MLP neurons of a small language model. Each row is named by its layer, matrix (down: output weights) and neuron, and shows model dimensions 32-127. Each number is 128 + 32 x the weight over its row's rms, rounded and kept within 0 to 255. Numbers have three digits each. A neuron's up and down rows have the sign that makes its largest values positive.
After each neuron's rows, "fires before" lists the tokens most often just after its 100 highest values on Wikipedia text that the model never trained on.

L3.down102:195113140152133145137123205138161116095148172070124181113123133152120118125104130118078088151109113149157134097145177085187126088130152083073111130158179093181103102116117111106111203098136150133204152082160139149065089125167096101147049114087083188171147097118135101052143176132114154164
fires before: "ent", "d", "um", "n", "em", "."

L4.down97:102146148148168112131081110142138116115137086138090158163108122109108155186161103104156131129154133163125119093129073129136099159121159104130114138183178121115090148161147180166161113197135160160120131119104156174156148125175080133167121156128138123115112097121138082111106129105092137123
fires before: "\n", " |"

L8.down373:057128089165110130109129160132155126123156130111147126106109129112149061154160158142138181128138141107149136101115200120134155107131093113115125102076097117136157124170177139086167122186095115156143128143148149130085056107084110182208055173115136167133116134167115190062193117099144143114
fires before: "\n"

L6.down466:134150203138130105100078141159118133150118126119141106184135172081157110191192105145177170093152187112065160158155085121091161137180139162121161130161136168124125159137170105117158155100101100079128152074084098109055115101135122152117139158086091160104153144157143132104111152145183108153
fires before: "\n", "a"

L6.down165:119082143071095170135121177068131130080158123111117066078074154139157099135098174103099098134088173191173099115170103141184135144123120160111122093136106162061133161166177050118118165084118114126117139159092142112149164188131103135093117079165141127186159102108159123082128137101107128057
fires before: "\n"

L8.down659:104105125144138139101155137127182168107183161093153121109156117065156139116158066135124109104172081171142122093170149129157133118091173158144091116052115172094099154176082099136123160109121154130133106094119080181148162154189136132176163153177149149096098131156115136127074147158067123146
fires before: "2", "1", "0", "5", "7", "3"

L8.down527:080124129140141137113107155127152141120107155092116079145134146125146154148101126112100156124113191108159064140180193176142134076125136142063138139165105119193101139139117126217083114142081107044101071159130133171080164157159126093163155148083130128069061089089113087147098085151159076089
fires before: " |", "\n", ":", " and", "=="

L8.down426:124046119128126179179173165146167179103121156117092080114170150168136125105133120129145110140176096052123202141122163184121123124086129085131087144141090085104169115142089185184150116170099134123145088109176150081200163127163140090151163130074176097091145150094116096134162126118075121096
fires before: " that", " the", " it", " a", " to"

L3.down252:112118173099141127116105101115114150139153140091118210150119154110076146188145126137151172144135112090109118104122125093191109140128132172067155098129116131130089098155159133168127111125089142154150098111100179159137113125161127085124154108084080102151159162124163151084148103106121117222
fires before: "2", "4", "3", "1", "-", " 3"

L6.down467:134081147137162139103121117150109073126123126103115155077192120116103092126114151164079140093096195090053087137130121103128140125201209165110155116118122155169126157104137078134103131155197109098207137121138123098119104172145124134140168105117104125114115162134155100124144093095148140146
fires before: "\n"

L4.down709:107077153156190093142169187125147142097115101172101148119107100098159100118167114115147133127117096121117138120124116120131117112136120160120170115146159109156085144163125143150117156136136150116135109118118137125142091161141091131128061112126128132144154123121169147117154118118137138100
fires before: "er", "it", "o", "e", "et", "h"

L3.down515:128124118188093116159095127116140118104111092100150129043152117107089136130086115172179120095135127147111153097130151128146090050148123084144066136140124094100116127132094112095086146115126161116163084114143122105130105116138140117132065140103179167124127117063154166133131163092090143139
fires before: "t", "k", "n", "m", "g", "d"

L8.down525:136115141128109130092136156077066152084090118158119112095127097195131191147091099111109175136146237144151131121104126105141137170104141141107141103114092084190119156155135077106103127105097128162135095130160133090118127162169161109123145127135066159112107169161125121104142131155138148068
fires before: "\n", " G", " P", "ts"

L6.down692:088103138138132122115096102157136161108166091144101089134156154153112147112121117136131122174181196192101111146154173122148137106100097067101146141178121094134146129130155109136120147130035146073158144186157171126162111181145189112132070119165087170128171113182125141111164077145152150135
fires before: "\n", " 0", " 1", " 2", " "

L4.down624:107106119089101118134120140113118159152061065118113133140091113141140169135188119125171114133128090170057154090141132136129103112136174112133120117141127107178152127131172119118059166141145183180192116111137120152147130131154073102128133186115165160172144232150148105085118107134112117185
fires before: " of", ",", " in"

L4.down139:107149161126096067110158203124150136112171130070141094145174080131131133126110166118153131131069109113141141103069108151117138145189100093032154152097118124187110165147130093168132143109148111097109165128106102136158143086186166116142164160149086064145115130130143110146149116047107100092
fires before: "\n", "a"

L8.down580:128129152117101229190205062143139107084119159104064129120137146192119074092131127056216194164105144126080093111084144050113125116132161134129162117115062140094126113165100125117118116133103131182181141136086103129166100135096142108163143128073119157109110143144179106078130116092173192124
fires before: "\n"

L6.down729:119117137114124113104123117126144183144121132135164120138149132142131149160106163146165112137140154109133160115136035149181121109137092118127142119123119126077119107140121116136062069109137102149133135117121112106121094138107095105116114147118114115131118124170102097138140113177139136158
fires before: "-", "\n", "==", "|", "===", "In"

L4.down35:108175121140075142126091141126101179146078158113137136101156103087190069119149080140124150124094130126124129126125109167109078137139163153154129165128174124130104125147155121104148059148182153165096133077136153158097161131097081165159200164179106129063139177122109159162170163149128183166
fires before: "\n", " a", " born", " an"

L8.down544:128097104120136079151124129112149125163161060120123164208087124078113108158133134168182139167130112148090102133096130127131139080118147133227094077099092079119118133111090152116087059130135121109101177128120129147121153138145100112126121090129084151091156133181112102135160156123169171114
fires before: "\n", " a", " an", "imes"

L8.down307:127048108084160114095108131126156116162168152166160104136097125144130150117119128124170065160170163145139105110127057159124182082172180147088118068105144123135090182132131186080108113152136148106158192098159111169100173103093122108131146108122107177079117112116073144130134088130166153148
fires before: "\n", " to", " a", " not", " in", " on"

L8.down475:167162167113128104041096126090097094136118136156119165120111111161074161126099131133061121178089166155095131160116154140146098132078113113214097128141182112141133098120078170159133193058196177116112145126197112117189117114155105157109112127111049107147100098092127172104141108156119096113
fires before: " as", " in", " by", ".", " to"

L4.down101:132108163131111091117099118110172087079152123122115113105183111109120098105152114127123163108124131123134104124136130187122123117133100147079144130119127131152145179163097136090107164143114184117122163096142140182189176139124085146087123189191158129176106138089164117120117078095144109119
fires before: " |", ")", "\"", ".", ",", ";"

L8.down87:158122071097122097095137145200068086140151094099110118085127092134140161197154125119155110107120111141158123131153092091168118093194157146075153139131097124137145134144151124171139120176107088116159143085087104140079129092155099136061173158114125118067140168111164161132149119134149097122
fires before: "\n"

L8.down638:098121125082114100135151147093196097192180133122122157122139179128178161148151126092096133169183107183091193142136170143139115117129145146100127207132157129085124119171134069107093133101170159124127120152142130195081192110107068181110076105091135189080184123125113072151170109103202170206
fires before: "\n", " |", " to", "ification"

L3.down733:152098090130091137120129101146156146115132124134134165129104124119107099129164119110116084143095137135135096101174111122124187126141112137110116104109104109159121163137117132177102146179113163144174114170116168152169081171170121099118134143126134144178140093136186100135201123160079123141
fires before: "L", "u", "l", "ul"

L3.down705:162139183145120171163092152127092154097133155132078155134177166112168118121147176064145110118112134166146119168057162123144130102145167107138066114114159132148110114191095168151188081113128188163182071139092153159176092114160111112189097191105073145101144111151128148178148140163157164147
fires before: " |"

L4.down444:125169134106145137126169143178148188113193121096116122173103108156178176129158098109112130077105120092110087070091166170110137175136109101173120123085104110069154158132127129130134162118118115127129014128181113101103124148105179153193132158090123142119163092156088157086098104167140126150
fires before: "\n", "a"

L6.down320:120096121178139237128123162154113105087159115145128197076175114155170172108144137162179113140174158151109159095112104118182081125161105144114172099106133181102205191118105149150091169171135122118199142165140122113126066130083125113112183184078071136119140130111110135131122110093137040158
fires before: "\n", ":"

L8.down201:099125188127134099172118138072103134121104059118120031110144058149127168194112140138176156121143162140108142160169096061128079107144128209113149120159084066081154130170128085080098165155149096163163038113128152168157073165126094129119103084118146111117133151158078131151123130116132141089
fires before: "\n", " %"

L3.down730:083152170136139158213124141140141093135146144076155090097164132115116152126118114108163169138131076112103097156116163142154121115137118129094110145146131196133107147158161095110092114134135141109121118117111139080170073139099198144143184161124184132134149103133125136147103106155104121106
fires before: ",", ")", "\n", " (", "–", "."

L8.down149:098114093134107083107127128147123112182168111136145163136155096150124149126129106098125104108108103201092157102166106170126137092124114173144151143138089128103144099117120110070127161130140163121121136152108145150223126129081106115123117093182142105129068145171096122111186108140070113135
fires before: "ed", "ing", "asing", "ased"

L6.down364:095191157160071105105143147102093116097124113172144135176118125124223101164139123074143122086200170083141186108029102112146138169133089117099087173106179102138112127151175097110104101126104107154143157132140147110121147127106092144197137113135090173160155119139120111168142125129141129173
fires before: "\n", " a", " of"

L6.down353:133085193139132133139143153152098160143163144094090085114091093090129164129147127087161126169168128144205091137148099125109150160105156115150102166084115088117155083096161126075162148150126079147093129160121079086115153118132174151123100126122135060160119129116141087175092126079150151128
fires before: " |", ";", ","

L3.down630:118179121155105126152095140130156091075120152121144150072122103103086182131158106157162092113122103118104128172106140124140141130155134112124145140090087084146066144123136126118149120090119177116120123123082138124166166112154139148117126157144116146079122151176099088159123100161098134147
fires before: ",", ".", " and"

L6.down451:120116114079136163079099128119127149112139109120083136179167128115155092094075177118129116086124137142142106139173129183084167097127158160134159187099159111048169130114068074099114114101093118088092157125151155148099173149102090158156147137097102159135073092173160125143122151069107119120
fires before: "\n"

L8.down615:137109111160106080139121137137144140091095092063176102101091125142107100145114083120171100109141101114125095158103083128122142080140128082111144109155128046131096149137227130095157101148134144151135196127183105145181135126122128110182172163163089099095160172162132130081166119153168148157
fires before: "\n"

L6.down442:128145096098109106172152091158070101050101096122114144160088145135125087145135133086119190126112190151132129125138169153133137118097084107146124120122084147141158157096111134087106108161135125138113166148156115149152149152113146142149101093141162097116124140157042098135098117133129103172
fires before: "ion", "ions", "ed", "ing", "ively"

L4.down739:125136107082153089104080133106156184084183128156134215137154119111110097158135172157105112149089129164142122141135068116160078062132122129160095095092144099159122081138107133120118121103179139139196163159131097076136074193099106136164146114143164136155067143120130093169126185150127092153
fires before: ".", "or", "le", "augh"

L6.down131:111116089048119172114129132117139173118119101118104174130140102141169130157140168100178159165121152169111148198078138098201117084157108111164115125135051161074127139111131113119144140116107120088191136123137111160134085121145104126090088136154125103100088189105144153122087130143117173149
fires before: "\n", "ony", " (", "s", "y"

L6.down586:105117160087133139143126181133099149140140101147129078140129057125118134187107081115211154099073169118157144100152144108110119135087070124088091153151108134050141122141126131093123137131128151184100113121137130105129102137122148125125133084147115094132127103134153046141159152136136106109
fires before: "\n"

L6.down744:149156090116152124117106124100111159156124085134129113024178152125116165099060137125160134142161139190142115120163162056146082135123077132093167101138089137172115183126206154119177180112093157149156140133177135166219136164164165108153097136143126100093172189130121127100171108163100113148
fires before: "\n", " 0", " "

L4.down448:123102144136114086113134168112148072155154063112061181138131079160123097134190161086116141145095126177119117092137083068154134083141102133118146168105116111187099167165143087101083148113141193150149133132114121147125096079164119128121125101169164123113091147122142112124191129087069130112
fires before: "ing", "er", "es", "ain", "ers", "e"

L6.down171:076127124143133155100135168065153108148118119138180168106175160140103094208138102179109145140114096106158082127107072139086110128144092225152151167121104174131166131136122165151147102156159100127098146179128150078132137095160172175166142090077139183151171085175135139157140156104121080156
fires before: " ", "\n", " 2", " 7", " 100"

L8.down721:127115150082111140108139139104142133123138100115157137068185183160095108145145094164142126096125182052137106094130128115103104123094130094083109147107107101138106154091150116100101164117112120140189188134188152103112117171139127156160137153078096105189159149113139105160107089123146126109
fires before: "\n", " be"

L4.down800:154105090146135119118171130132128192092120143092114140108152072162161121145177154143156073095126122183127136101131107101130125082099112140118088047106088138117105099103105107117129163096160150135161088090139148165132098159116107089112075165099141144132146119105120130173166167144109100107
fires before: "in", "ie", "en", "el", "8", "ional"

L4.down235:084127151120110138123130100095108110122160114139085151114116135088084167077145139180147112133152131180116080132109163140155099098142133093124123128151097096145123128161158123145103113113177088119116128100092102143126114095153158165096175157130152123134177122080088080149155111188073126073
fires before: ".", ",", " and", " in", " to", "=="

L4.down37:067124127069132145142096118124105114171155136138152102145165118086108156132074081134098147121084076130134145165089149150129099090139120112082138160175136169120140124072167106108110083095117170143140183132125080132130180141137178108119168112140148133191095154116099106152121096155160127139
fires before: ",", ".", "–", " to", "s", " and"

L8.down145:143165139067134115138129132146122103140172153165126032186154043089123127111100115083161100097095120086138117078117140119100122133157114176150087147142119153133102145157120181135123135143194127120121119114140159119126125091131149174177158149141127072076139178143091098110136091146201111078
fires before: " |", " (", ")", "age"

L6.down544:120082121156144162156140134133169114130141107132168118106149116101140146165063160146130172170140094161125130126127074111151068153108142125140097190110149141099124086105029131130092124147079129061094152114110159124075172135084166124078161118165054088108147090179095122129131191153118123110
fires before: "1", "7", "2", "4", "3"

L8.down726:112140201119180121165180114148172137028138100084116139078128071172150162129125140179087072110148137170115140085124165107137096109197185120177134112182108136108142113082127073103175100076102129132181119169147111112141115194105114092164092142112154137154144101124108136171127084072088159073
fires before: " |", "\n", " and", " L"

L4.down123:171090177155121137145146133109160173101111162107103175154111171140153079091152162162169072127114194158119142116135141145151179095136086131097175074122174103171135182112148087126147117115102189085133081121141140133201117094141137125106116111078071114182076109069149091139142175128120120073
fires before: "a", "ag", "as", "ade", "ie"

L6.down629:143082138121094116199120183167117157146180102094141079160150127172136134115118191160124107067112127161178091117132149188089113104069128116045111125115094145074104212111113124141109147156106118131122122162113130116120098131150110154174213090122122137173138147120135089112144149127079092091
fires before: "\n"

L6.down41:114079125121109153077118147088086073089132085114074108115082098115106133120144132144105112063095139123129107200130171083087098148142127131120162142203107122110119135090095112137118127118187141132136109150126123160160156150096139128112213140093149094134091128183131120114089183143084115134
fires before: "\n"

L6.down819:069142077171132118164159129083101085131112110070137167105097149099123104133098169135122170121143087120143093130146179058125101121134113160116087139132135174151175132178094141103139155148168159107106123166124141164164119082173179100141114127088175153120192072112131099125166149148096125109
fires before: "ing", "ed", "ency", "ric", "led"

L8.down534:176120131169175087123087116114157018103143113134169085131133100152078074104093125100098115153163108192130162092111087068132174091142121104089142104113089184088154118156185143174170122110174126142106157135165102110135146100158142176153115133094112140107134109102179107182097069114157135103
fires before: "\n", "s", "|", "c"

L8.down316:104154149106149077085172160128147105119142113108154092093165162060104186082133146133111136124114174104166109122139140173120140133172134100157102101148148199081115111136066167116101151112109116145143124165084096145100157100133146116101048132128177110082169116120159068103170174068106095111
fires before: "\n", ":"

L8.down541:127116181176146109122249132141125117106111116138164182149116124194074189150124137099127094135155095162115112101134121088121126078110191146125114134113103112130159155089076080158088180161103103094115097129144181140118173114167131135154124130148134157063140190126132095122152125172132112181
fires before: "\n", " |", ":", "ro", ")"

L3.down338:102167113145143096187094130147126130092115105062126122118078118081172153131105090099193147116137030154071062185134126143109118135143175076101118096103171120112105101103108134122135121103138114134085136172105118141158145172133158148136176093133118112151126126142138138147122128134118074124
fires before: ",", " |", ")", " (", "\n", "."

L6.down572:094152098097107156134121143137124149077131093102092118142093094169147125134168132123157141125166167131103127061158078145143093170198132108112138107142165110080114147111149098124163112138135182156093179137174128165124083176085128118198138165151095113162154162160132139206186116196048140164
fires before: "\n", " He", " She", " After", " In"

L3.down277:131105135166120095157137128137166149085179090111079189090147119127127065089161123149133094139110115137130150118118121065116112115141107119125094087139089120205114136155133091141140170090127200111176088142141159133110108144134087084165153123103124200155109124142156171118128154165105146121
fires before: "a", "y", "i", "ie", "os", "is"

L6.down373:072125076114137111109125141139127160145122077154158138132109107149130081109136182170131119185174112098141107129087100121132126127115159127132135179134143156134148164128132063119077149102061091149140157137056101100105139120082160067101080156158102069132096093114132163108039097099157097117
fires before: "\n", " by"

L8.down625:078084171141148105149179148129135155136135034129104167144157132127102119125145135117097149117134111135143107206093108111161080161103149135176169093096102107113140171185157069153129114070194051147167125123158101146157157138053131135167133146163132118124168099078103097123094092138108186168
fires before: "\n"

L6.down6:102134142085149049095117091059041118092179122109131115161078160164160129108134080147169119144154088122160107128118130158118150156171119144094128107163126107134122144141158103097133155158157098078125100124034136131147118115132117206141087145125140117122141185106158091078142117084159064144
fires before: "\n", "==", " =="

L8.down78:119142153074143141103113110143160140143236100148111092119098094139104130114049102039059126142140113071150136181096165101135150101130115110069124160180177177098096093139161127122081152108196140134163188108103125098123184080121115157145100147119153172116091092103157103170128112130170096132
fires before: " |", "–", ")", " –"

L8.down6:103132172140143078147078161142107148135170185149056091119116189086134147114141116141111146151135134107095113097126105158139075133116152103167151081102101106131046113095104129186080098183079145137116120112104072126158051150123163088079145120125120148114166077145188154094208130098129176108
fires before: "2", "1", "3", "%", " |", "4"

L6.down535:165130092112056170114090143143074110116078110073118111140130158170121160106117119087124075123155058102137140113156137084172127102180144125069164168152133138145190171101030145088118149076075145109157131156143116137124105153118117118100138136106119124129140106095138105085093151170138103128
fires before: "ange", "air", "all", "arg", "annel", "ampions"

L4.down523:141161096150137150136181106162120109151079148164137139163130123121152142104122129184118128088159156155099122118109095194188162164169184156149162138126162144121118126064142197127114127132133128164091090124098114121075109069083144129136140106088149145056096114128095152175096063139153144150
fires before: "\n"

L8.down612:085156144092134125128099109191088090147119107135107121131132145081112130104131139128118100128176088105088152141141109128114121114128126183186098094177162132123136145122059098120100117111077094169110082097076154081175115156092177141128099152183104162095079134137169079113114153144124105158
fires before: " |", "6", "9", ";"

L8.down111:123157087041083140183111140108114180146096107077160087162158163166124125145208135142086107096155090162102170102143076108108175165192158091100138132134116126103095126100085151136162164153114169173102123139155090085114133163136117166138142098107131123110120183154150178095109134151133038140
fires before: "\n"

L3.down315:135100161185118121109143137136134160145111119108124191133164169144111095070150166055127090143116100139136120103097120117153137058169164101114084094135164099165100110107155113134112179089097167106172100157135184152092109158153062124134106090124099178132106103142168128142107123118089111179
fires before: " |", "ar"

L3.down307:094121155158134107122180084146130150152092112133135169117103111115128154129108178156108102143103121164108016153137094111177156141106154142098068117096112115116177122074122163121142124115141072155093128171121079059103140140134148115133136126147081068106163192081063130134116152102109131153
fires before: " |", " (", ","

L3.down685:146111133153127104143172072131115094079137137103165084147202112100108175186054158136113118126212164136093105092093094068167138113130150139126159135130076114134109106129107147122081142103148061100113130107120089148118174181093081155076187149193133092143098117142103184179126097126097107108
fires before: "2", "5", "6", "7", "9", "3"

L3.down637:133124110174086092134138128131136099057140124150111171115110140135124141117138129109087113118114118130107122104115171089159045091141132169108114131128106113161112121145093083117105148071158141148132126090135134136105155148118072113123088107120102136122092168134155156103110146158130154142
fires before: "es", "en", "ing", "er", "al", "e"

L4.down313:127094161149069115166107090126117107147155138133109088141219142110081152094161109114135052122158139129083136109115131112110131106172143093152101098134167109093198155095079113101083141227105146179142172126171081117216090128107104163171115162105123142116169081135093081088176071078158121122
fires before: "\n"

L8.down215:133165107162133144170104118139123039130113113177187124160124106118136114110165103126151138092107164139093158126071085118136108139131111203119173069098053148108098091146084132189125127158140114109132096122126110173127072167076132154089100107131149151120108153135113105138104083170134107152
fires before: "\n", "age"

L3.down561:131167169166121110134115126126134165119157125085151177140134094097138074160140093096098108154070159144142078139114114128211117079121147136095091086128140135179160142064069103112155138083106146156187129109136141111141135128141055087139105180138105132166138102090156127159115123126103119116
fires before: "."

L6.down73:072151076139044074140151093155156150082124142103069144124187085168107111127081092046128146128147174128092097082158126175111129214086142135134121163124185166108134092140152079109095168156118088124133112078141131104126180127093074174148159155163128179100126142136132126147108082075148119167
fires before: "\n", " is", " a", " was"

L6.down508:113140141125176177093127140087124120149167140098162132108202101126130112087159160133115137134095146091131131144189074154176151146122078114194124133105127113101106096122129145159067088101106084110115135109162111124107087116101072159160053149193158151121160111144113120114130152128116167132
fires before: "\n", "-", "|", "=", " |"

L8.down298:122189144165074127159118097119109144131065144131173112184115125087176164092131166138086115121192163115074092113143156136154188112112164090143103114099078145179068110126114151119098208123163150137153142127129072075083106113123136109102107116112114207091123138133101143116158129170078141156
fires before: " in", " of", " as", " on", "ic", " that"

L8.down595:129143115160118121091159167087197127106108153086165134172126133130101090128124148168063118134090104103119129088098159130111191049234109132132133142097094116111193043119071086114104133139160114151117130133137141125152077123116160103159083132156095145141179094115154137165107156109169097096
fires before: "\n", " |", "=="

L6.down711:171125200201133154156127140197111116125132164073119097091125157145155158110099100094173154128155112144166151149193179117141108174096138136207141153100146155111153094112157149128093148120096138107063143113090119131158183153109088089134188107106146139149179109137070126136113138131163121093
fires before: " |", "\n"

L8.down801:142114164188112076156118141116144080115089136125072127118171069054130070194161150162185152097141116147169150135049121123115119181134200120108155178134072174181163134128117108057116175190152111166121160181100131121098149114175133135188141144124111153157123120155129146176104069138123128144
fires before: "\n", "'t"

L8.down550:060124141092148134126096126119110098163121116085107155151175102137078102134138162156101074106101098133118149115092112149150110106140116138110115103082048174191091132091143120163129069141139106086129143094203129102080164092122096112136211119133080146075150092118075189110147096133164158186
fires before: " |", "\n", "|"

L6.down369:107129125096141178145125184148094111101114147161049118112121175116144098109095121145097194152160159181104147176067136139129087139101099141114079125070075122144127096120091143120093116105091135106151126095127127117133100102125104091110100122153117132117121132128117102154146114152142118069
fires before: " |", "%", "3", " ("

L8.down552:100110064104132082140127120195107138144096112101112120134150140140088137130120168116081075117159127149156123086121147145117055151095173049131075096128127125125143126153111137161196077175113164091144117149093152143134106110132143072164110160147092131131061136101141137144125130140115155111
fires before: "\n", " The", " He", " In", " She"

L6.down360:154125132109148142153147140100128139173140086115093167131181073138134206117147079115107106156107126093131092189140126120082132117190089160119110168063096121091140118142194096157146103139132066133128165141105138088135152137094143097105132160176116103060161171044132146087158163137105159126
fires before: "\n"

L8.down312:119065143156160154148111124091130157089169119100128134127174198144106115136126133084131126152129085083063106187110124081122129153117125150138138122151109120129124187120140093121147143127134114106131120091170097095169135139158149072132215076151181107095079095098115118115147139143095148145
fires before: "\n", " |", " ("

L8.down33:127124141122085106195153126099098175162104112134104121136160100103120096110145121119099129075144123111173086101159182067168144139089116191148100101165123089116151153179151076149100139073133096144140143129131120102148090163085115064157122117163142088117116106050161128113133139127124107137
fires before: "\n", "==", "-"

L6.down224:158101177136195176099111094139138165128112130120066081163116148121153171119131153104116096105153105112106127169159149156149111098173091154151124094143141120167156140107083074150165153124107099165128092146077206103134085145167122127146190196222149084115087090106145122147090145118143125102
fires before: " |", "or"

L3.down608:119100102181102075118087138125178183089145139099128178159102123077174059118173159109117144146067132169152122135098135125164117090161137129082115139109143142196114130144128104106111179121125160176172095093159125113140101171211077140096108124089113182175135099139176128126148114155096134117
fires before: "it", "o", " P", "t", "ct", " O"

L8.down77:171131159116120117130101124101146091184176088144087123094121147140094176103164151112091135136140145099129127136098140113110110091145105123119093128108168077173128151147093148125179140096143102143117169145085111123115125086111120151086146081122125178097085144094103128100115144097116134144
fires before: "==", " and", " of", " ==", " than"

L3.down141:133144148121161150185103112177166133152120115140128153135106133084098173137145051141154144131081125105111075154157080116184141126159114111115123128154133174109153115127155118125118088114137130122151108148134137143087120137101151098089113110142138107099063180152137097128123082127144100110
fires before: ",", "–", ".", "s", " |"

L4.down734:097121154100152102123138111160145093075141150141186139119128159088123132127097139109146115180179118129093072122085117141072157141101183155148137130140171144152099108094108110063134056157177155160144138110152118137122158176167092162120078118180110072102129100176135155176150158112122185160
fires before: "4", "5", "1", "7"

L6.down141:109104155092106098141136128115133147100116094101141128109137162124146113178155116082088120116145129169124114136182163097206126099096137111091093114141165149118066140136149118140057136112070139167141087095101076110144082054155089145132100103109132130152114140056152130170117149136126112155
fires before: "ated", "ate", "ative", "ation", "ating"

L3.down375:149137113096148172144166168130114128120198115181116134125151135088172116160113149130147142094143123156139125134060110196132155078131101162102092149114139123177135133112163095089104173176115111166139143123148106159156086177131122110144133125133120100092160150089075164113161125125100152088
fires before: "\n", " %", " ±", " "

L4.down677:149118102043115141110134195163108152071154116118132111121165141136095132106142165122168093151123068102168159141118118188155067089075142071114193069081153165111107172119141106142094113201142119114129127157161125080112148101078129150140197169136074122149111184141098145106110190142113144106
fires before: "\n", "S", "American", "The"